config.yaml
d_mlp: 768
norm: "layernorm"
norm_place: "pre"
positions: "learned"
attn_scale: 0.177
init_std_o: 0.00449
lr_mult_qkv: 0.7
batch_tokens: [16384, 32768, 49152]
seq_len: 512
doc_mask: true
train_tokens: 139800000
dataset: "wikipedia_en"
MLP neurons of a small language model. Each row is named by its layer, matrix (up: input weights; down: output weights) and neuron, and shows model dimensions 32-127. Each number is 128 + 32 x the weight over its row's rms, rounded and kept within 0 to 255. Numbers have three digits each.
After each neuron's rows, "fires on" lists the tokens most often at its 100 highest values on Wikipedia text that the model never trained on.

L6.up103:148154150156135122132153150149134165067130068152157106127170138064116122116154136092046111109099132161115087171178133170102102100120145136096149055140122102127123169105145101151111115201174168183158086131118125092143089169168119116113188153115150151054130142136114143145166127115143126133
L6.down103:122202143139083120136101067128071053203118097110064171155134211137157071107190073111117120173069130153096097120079112119136068118126121147079143076118169106071192095162095099088173132120096140082138202074109156163124083132124159093119173164097129117101175080116123142154110120177082146158
fires on: " |", "1", " ("

L5.up238:138125122135183118141101046045159190152127141127125137105135065128113146160151126165074125141111122071133108105125102236159151108107172150181122051139134150150129190145140151113136147080101105114163162106116114185097203153143102167123145100082149139108152129142177127107101146139145162170
L5.down238:115120050047091125161155107125143128145245146106109104084158107153113161125111119195134120174130141129090121107148073137141126106103103088170157186103096112170179093076117128106143051193138133204123136149122078123149160158202108133110123102140138146094113192099102144124134130150071082086
fires on: "ed", "d", " nominated", "ted", "hed", " recognized"

L6.up58:138144178061191165129100074146127105126098122115141139092123135100134133114081153102149135175070061168174138189076172138138144118091081130084163083102123138142107085120108129105153126111154159100141095114161109174094095121163131099098107140194128177120242183200144115149101107130133172076
L6.down58:125142163123123161122134019157116178096123149170120126161226188077104139124130110147111143143109123151128126152066081086122117110112189124088083131123138186094117108134124174120136074105153137070147120172105122088143098107090138129129198117119163122141085160146144132124126110098186138129
fires on: " (", "\n\n", "J"

L3.up91:174163115104183129126151145085120141077118120107081147121102142144105168135113165077188164122153115177188140179144158151144142126075140183097214104182139159113138148139139172099124153125138117071088053160105198164174138120107097135075126139175061125134130088125144102165147161134120137168
L3.down91:135082155100067220041081130173169130110144177140180164077139173100135053157183173172094093053097108170091115114137108137146156135111086123196125145195169112226109118128126108126111109104151132122138149082140091171145096067142139126106172083120175098185146074147127123148135169129133099134
fires on: " per", "ub", " pre", " int", "imi", "ed"

L3.up41:127141163127136144152111110137128164167079137150114177144137144154128165111116134124138067198123089163095087096168049128097084140105101077091080149122136095147129112082185095145209110148085118123145173087172131077107176133118193135101126150148097081121180184125113140110136139165101091187
L3.down41:158137142120064158164109163123170109108126146117140120169123102142092147092078112095114146146181119119185143102076156110098104169147136144125151186203176096087097153120102120164107084095104096086160056121142139165101141113176153166152114135165093089125043156189111145108109122097010068143
fires on: " =", "\"", " went", " I", " Apps", " UTC"

L3.up17:156102120162156082154088125129163186123136131145077110073127134175141089160109103149122095111133065113129139154200145158113149145125135169120156106156140145114125116177099154191118131159128150162096124122148132120152190122117072133123141089059127160083130124157105187158141099161177085098
L3.down17:074166075105149143146138131125106092094130100099094120085093043139111097131135144121134159172081137151120071130156149121137130194123107078091179111113091175150074096096180121121182115124114120140159149171147118167123133160179158149143106127127047135122107167110119128083145206049159190092
fires on: "d", "ed", " 1", "hed"

L3.up720:103146119066108173139117108151150104100108108151079137096128146089183109120099148183124124131071116109133139150088106094163147147134138162101185131158046176148131110113160140175140109132168102086147172149107067100085115066161158161104133175163180164186117174141128117059053169095157106166
L3.down720:090143158156133059149165130120089164127157122158144145191076026136139153164153191109114135122092132172164143136133097157150118135169140125092101136127073136131146137113070128188105105136065060127104142110094127122105163180174187155191211134132091097088140144146088129138099146112150131156
fires on: "=", "\n\n", "-", ":"

L6.up257:174082119203069087121153132104117183154174132140153150176127150155084135093126154056044137111146147141158152158180093143131102124112100158096095117158053172082140191133127154133179101123109105122108090209111142097162103134092129122155175063161169120113059134177177120110107065133101119154
L6.down257:137157146103181130109126132123127127144106117103112124096142155167105112108143137191170137138174193147081107126174093179158147099159119094152101117115114089107148072112105128106081103131117129078115119103102117108110178138105136181074062209153154128202135159126090106171120075100086155137
fires on: " |", ";", "'", " of", "\"", " medal"

L5.up557:145122058141219098116131118106154144119117168134084142158137138147111126172120195067134085147131135166091109179091100164161130176114092120158117116150119152126081123073084138142163104120113131151074108126150123102163069225146094125117076103107100143157110136138110042137135093103145203170
L5.down557:104092188143145127119155156165171195092092134095102098114137121109118106205120149173194157108090111094169099131195051089125158074172069143152096110099168116092199108128086149108086122112108085122157072110122173133103173107120159156113118155092172146118165065134060140207134137168150101081
fires on: " |", "|"

L5.up172:150106145070155108130121068117122099144097102129140139082172107117086144109118135106139145108102148138090029102120087105155170131175156176106145137101234140074196103124154146131161102131164189111077143148098044172085117150163150149089208128100071195142168107118118128139128156144179103123
L5.down172:121155108147130077157147111115124106104200055173168103172122146118157124109143115118154168100094183139130146155070135155093073142136116093177054194069108146135099089137139141172113097152102154092142150151100144161116094085165128136168144106113145165092165107123104164146143159142073159114
fires on: "ly", " of", "d", "ed", "ous", " late"

L3.up464:178101138148142110174115115103105072143118092123127169132152114166131088098154153156099101142117191159110102125165072181118088141129163167101106155139143118166115104137103087145129118165115117133117163116100085234133100155145124153150151071173133181144157117143167147135102149177167092164
L3.down464:081157113157198159125114154106132074116119098115111050124151093102090117121131137090137137094181103135140086109138163184159115094148135159125148132128187175119166109126152167045121127133112120105150169156151117107147117228214173093130126168199060122132123127164121135067138126120152095092
fires on: "d", "ed", "ew"

L3.up509:165088111135131103165198120198159104069121178063128172129161100130082115122140119139135156135151064157192124132108135123136182140078104104081116175094153116097163088134132137119138068112124166149116120125156154100127072194121130151135184103103117105129098142192110099185181112156159141148
L3.down509:133159138159084137213175151147153198126127131086142136157139114158111111119110166128168157175135150128087095085166119142120146172048157107109117096142158122111109117146077139106143114173096146129112099139109163123132130110155169158126170141101142119111106078232066153182130100151133064087
fires on: ";", "\n", " |", "  ", " W"

L9.up731:130111128095122143107143098189168134148099107068130103107126129162097125126144065087078129144147140201148152109093182097096138111109130162172116105129124171103085144183070070099121162099198148134205099213136141102189190138117174145136131062174134164070125134079146086138109092163145136109
L9.down731:129101129125120130107139182168123106125097096136135097062155180146063086117145152107150126148128139178104168099088142111090116108090090118090099117183063184102069169165132079141165124135124141097117168183145137117162118139135096111174092156129138173154144108084165109129148129161093145169
fires on: " an", " El", "El"

L6.up370:136092133110103116072088123151149151135172149095142164151113081164142054140122142067143143137043126121139137161129143150157095114138141128074151112135146184129175100138077116142117182131113137159126119146149106082108142122104172116129156130120154129199101104093145151088110141159132129101
L6.down370:125148119204156093123181141085142136116142189107152108132119112097069168186121110110125112122171155161148134145065164175120134112146164130144130116109148125173158156079174135154087172102147114110100148074144077147127185147157104128076138121127142116119104179155178118103098076152159121157
fires on: "=", "pe", " The"

L3.up529:137159133104140136121117127119138099103147173163129195142047096135075094111110139152210151153063091118125127192140128116148122137116100112110141095124090102117145130144177131157089136162177142119124122169091202165139084152065190054152096088124106154126187115059090156105074140154106172103
L3.down529:098138108145069113116111177152141092129134108082115122057123081101127110120135169169171111143101089143132124167082149109142186147161160132098142148169088151137158091099114098127144182120125151142138095139070091117092127135139133194042121161119134137182144149173129173067054119145166140117
fires on: " (", "/", "'", "-", "{"

L8.up328:124130116113132120110085115119090172109081128148102084200160150165108087081131079099144127175092108163126099161113155140087144118109136087135121081124087098068139183152140109177133114104216164119168102133172136137134135134142138129118157104140067178142134150158149072146164126073135159143
L8.down328:067171141114174108142106049102154141133100202134138091135076188130151102116124072179096122215108128167193085182146129161099102136123136129101172183086124120176128098138103115072115132153171118102123117148123116170131112142125120138121126100141126144095109132221128148068127168111130157141
fires on: " (", " life", " was", "Early", " details"

L8.up136:116155187174113108086039123132056099125113059110079136165052125142139149119115127108167120127165163124111106129094146100117136103121144160102234130143133129150142125125149116142095139197127145106075081128107137135134101078184127153163136081153128165155146080108111081151166130106148167173
L8.down136:153096114116146070162109152111151162102081138100164213097131142056132098179126194093030070162110154179153099122130141202139166156086173125178108149163128161126089138115115119112093070117087117125117137114077173170105102099131071123086065123135145100133174134172167141178146106144135131153
fires on: " for", " For", " at", " int", " be", " per"

L8.up750:138101139121170121138112070086086218135128148064202142097156109139123151129136099061086098148127123186095098152182101121177071117128132142143094073108119156115179121071104102168177151149076139144170143122162099135069116099118158175069104109131172113191186128101139069180174125098109115156
L8.down750:133115119154124111124179151124115152149130147108194190154190146100066082082077109169125107133079107114136117119101142120101130095098096086136062052107210111116126165104143092082109127107126064140140075090090199170119130220106149176099155194162176111103154134104167144129130163090127116118
fires on: " as", "r", "-", "di", " |"

L6.up602:117140136133117119074168068083160064134161147132165124142123094060117180147132076111116138125115105127112132167158124106142133157162106108117182113154179145116129108077117107137170149121112169122098078129143099121135101146102154126114111067187127166147159072117083084156138165113127119089
L6.down602:155110170085079111134156128200141151137161111194171178158144092136033138133155133149095132132145143127147113132078131112079163144105137118082111147128161128110225128147123192086095144090169087122117101137190098083119077085123133158122181158098095180173128173153140042116125136095157189139
fires on: "=", " comp", " Comp", " his", " acc"

L6.up87:106065221109172212073093168106133105114156103170100177116145164124111140105135142131103151163083124103139184160095116124049129147159110101176178103120097121141117165151117142123151086118116157093186116159168156142111092137121145121114133113174045099123213153113160102166114146104126164089
L6.down87:125133049095129100085108080126117159123140232145179128097182120152101125181127132140140138150152131194066147118085175125160197169197124113095106199109094169109139112076128118164110178152150158105136140156145131120175153148122104216155121098117123123097095169097141127094123136090150105154
fires on: " ("

L3.up551:151098122110146149130141130120130144143145127158131198059112084152162145161161151121116187091168190158112139185114091094119093136096107113111187187155107141124123159136137198151089117151103118105129157068116165165158123086176179097090146155143093108192085094182115117115147114124108158096
L3.down551:084111084110164124114074166183138133200170102109145111154143109087169094066111125124146119133073114123131183097094169126148163111144123104062164140126115117116133114097107074104173165113102139068123125121183108140090211120106090087090122049135105131104145135116155114095072172176090139139
fires on: "=", " soil", "uc", " Type", ".", " cor"

L3.up436:148133191110163123141153131166125122141121118111109109127157096185143121202140204047107121165112108135112153148179069099155130114118189122105126092182158132098127117103139147175162067118163100135111087093147150158120164152120119134158123100078135177143128070119087100126090139105187067137
L3.down436:148157101160141075109168154147092170124164120152080140156076085115112093157150120128139164162163170123141168141188103107116098123106120129160149094048162131134098104156119141171116147156153162119119094110118107157135098127044144138118068153123189094112143091076156112162141085133130046149
fires on: " |", " —", ";"

L6.up209:157111130173150158190128137082165161084103092124101110118138197116085140161206139129127082100147126059127131168128176170113080121148073119147061106076117086114129150102105130140105089143112088170110101125160100100151097151165129150140123132132183097141176177196118133108137136153147116164
L6.down209:155096180122165066163133109118153118141100100098086154170169137104148077095131155112133080083126103077097153107171113152155121099105163104138148101196149122175144129101200104132123145128121120126111184149151158165137127111089139149132103115169146139050183075114131139124145123150239114096
fires on: " who", " had", "'", " (", " was"

L3.up507:121108136113126123072120106166156200139134152144112120091091113122202121115126110102126110121170158181128132102147133117145089194088148082095150123197075131086129104128156183174133132169157137172147109088179094116152120157107143177133157171098142178153106127181185132067103106102084125066
L3.down507:127135137139112104106147147172077179116162111162125152161109100147116145154131183116119093138188118172134113179141133177120114111153158107152136144157130125133102147043174114121143143064051082125072167133140071140146156115165198162097151117161165123098104090120114095112115124148177142168
fires on: "=", " Score", " har"

L8.up589:067137085097172206090182105092164136105150144074083101022117079122108122135108127140123127133183128167155147111138126111119133095100177159130128100099151096151188144113179069123132110130136187135159111097115098176195197092175118094113112121137153167086113092157137086168125151146138091067
L8.down589:173131146123184096108082173199160072170107118083133051117166140155120051114186092146167118133100051135118108116156163119113152096111157090153075125188106129164130137162080081135096135095162079112130116160137169140129174208089074101115121147135128147104151096145131124106150170133072172186
fires on: " an", ","

L6.up671:102122097131159101144156079163116136124130114145124155121159114139065147076134090076120089109156116152126085106116151091158197164140143124136113039094196151094129155087143147154136080097132148137086131202199118135109076096149154151131162128113096110139125194145151060124173089092133149097
L6.down671:165148169151118187124145111110118154107131078133118094085130103187104119199114193153106167105120161172145115091150104155077150126132115120121103115110093047138088102128167215080150139154120183091104100129111089093142142118136062145129083147178140145128132127090122128107106164160127099130
fires on: "|", " second", " first"

L5.up100:156088089174108155087090054105155177164111170163116147114111194121132088111099143129144176143162207154145143133130162147112098095141070091167173132122105159119141109128110068101088141110134126177119124165129069118117116162107162184157161115132163151171082123170077134128121082070118103116
L5.down100:109109128116166140157185103149188097135123140164141123137122108052120160096121087098122152155134136124101114195077132146149135150097148124070120134102162133077152168115153116132154092172084106094143117169153197144129140134160160181132186127181180110034101095117115085150132091131160133088
fires on: " he", " his", " her", " it"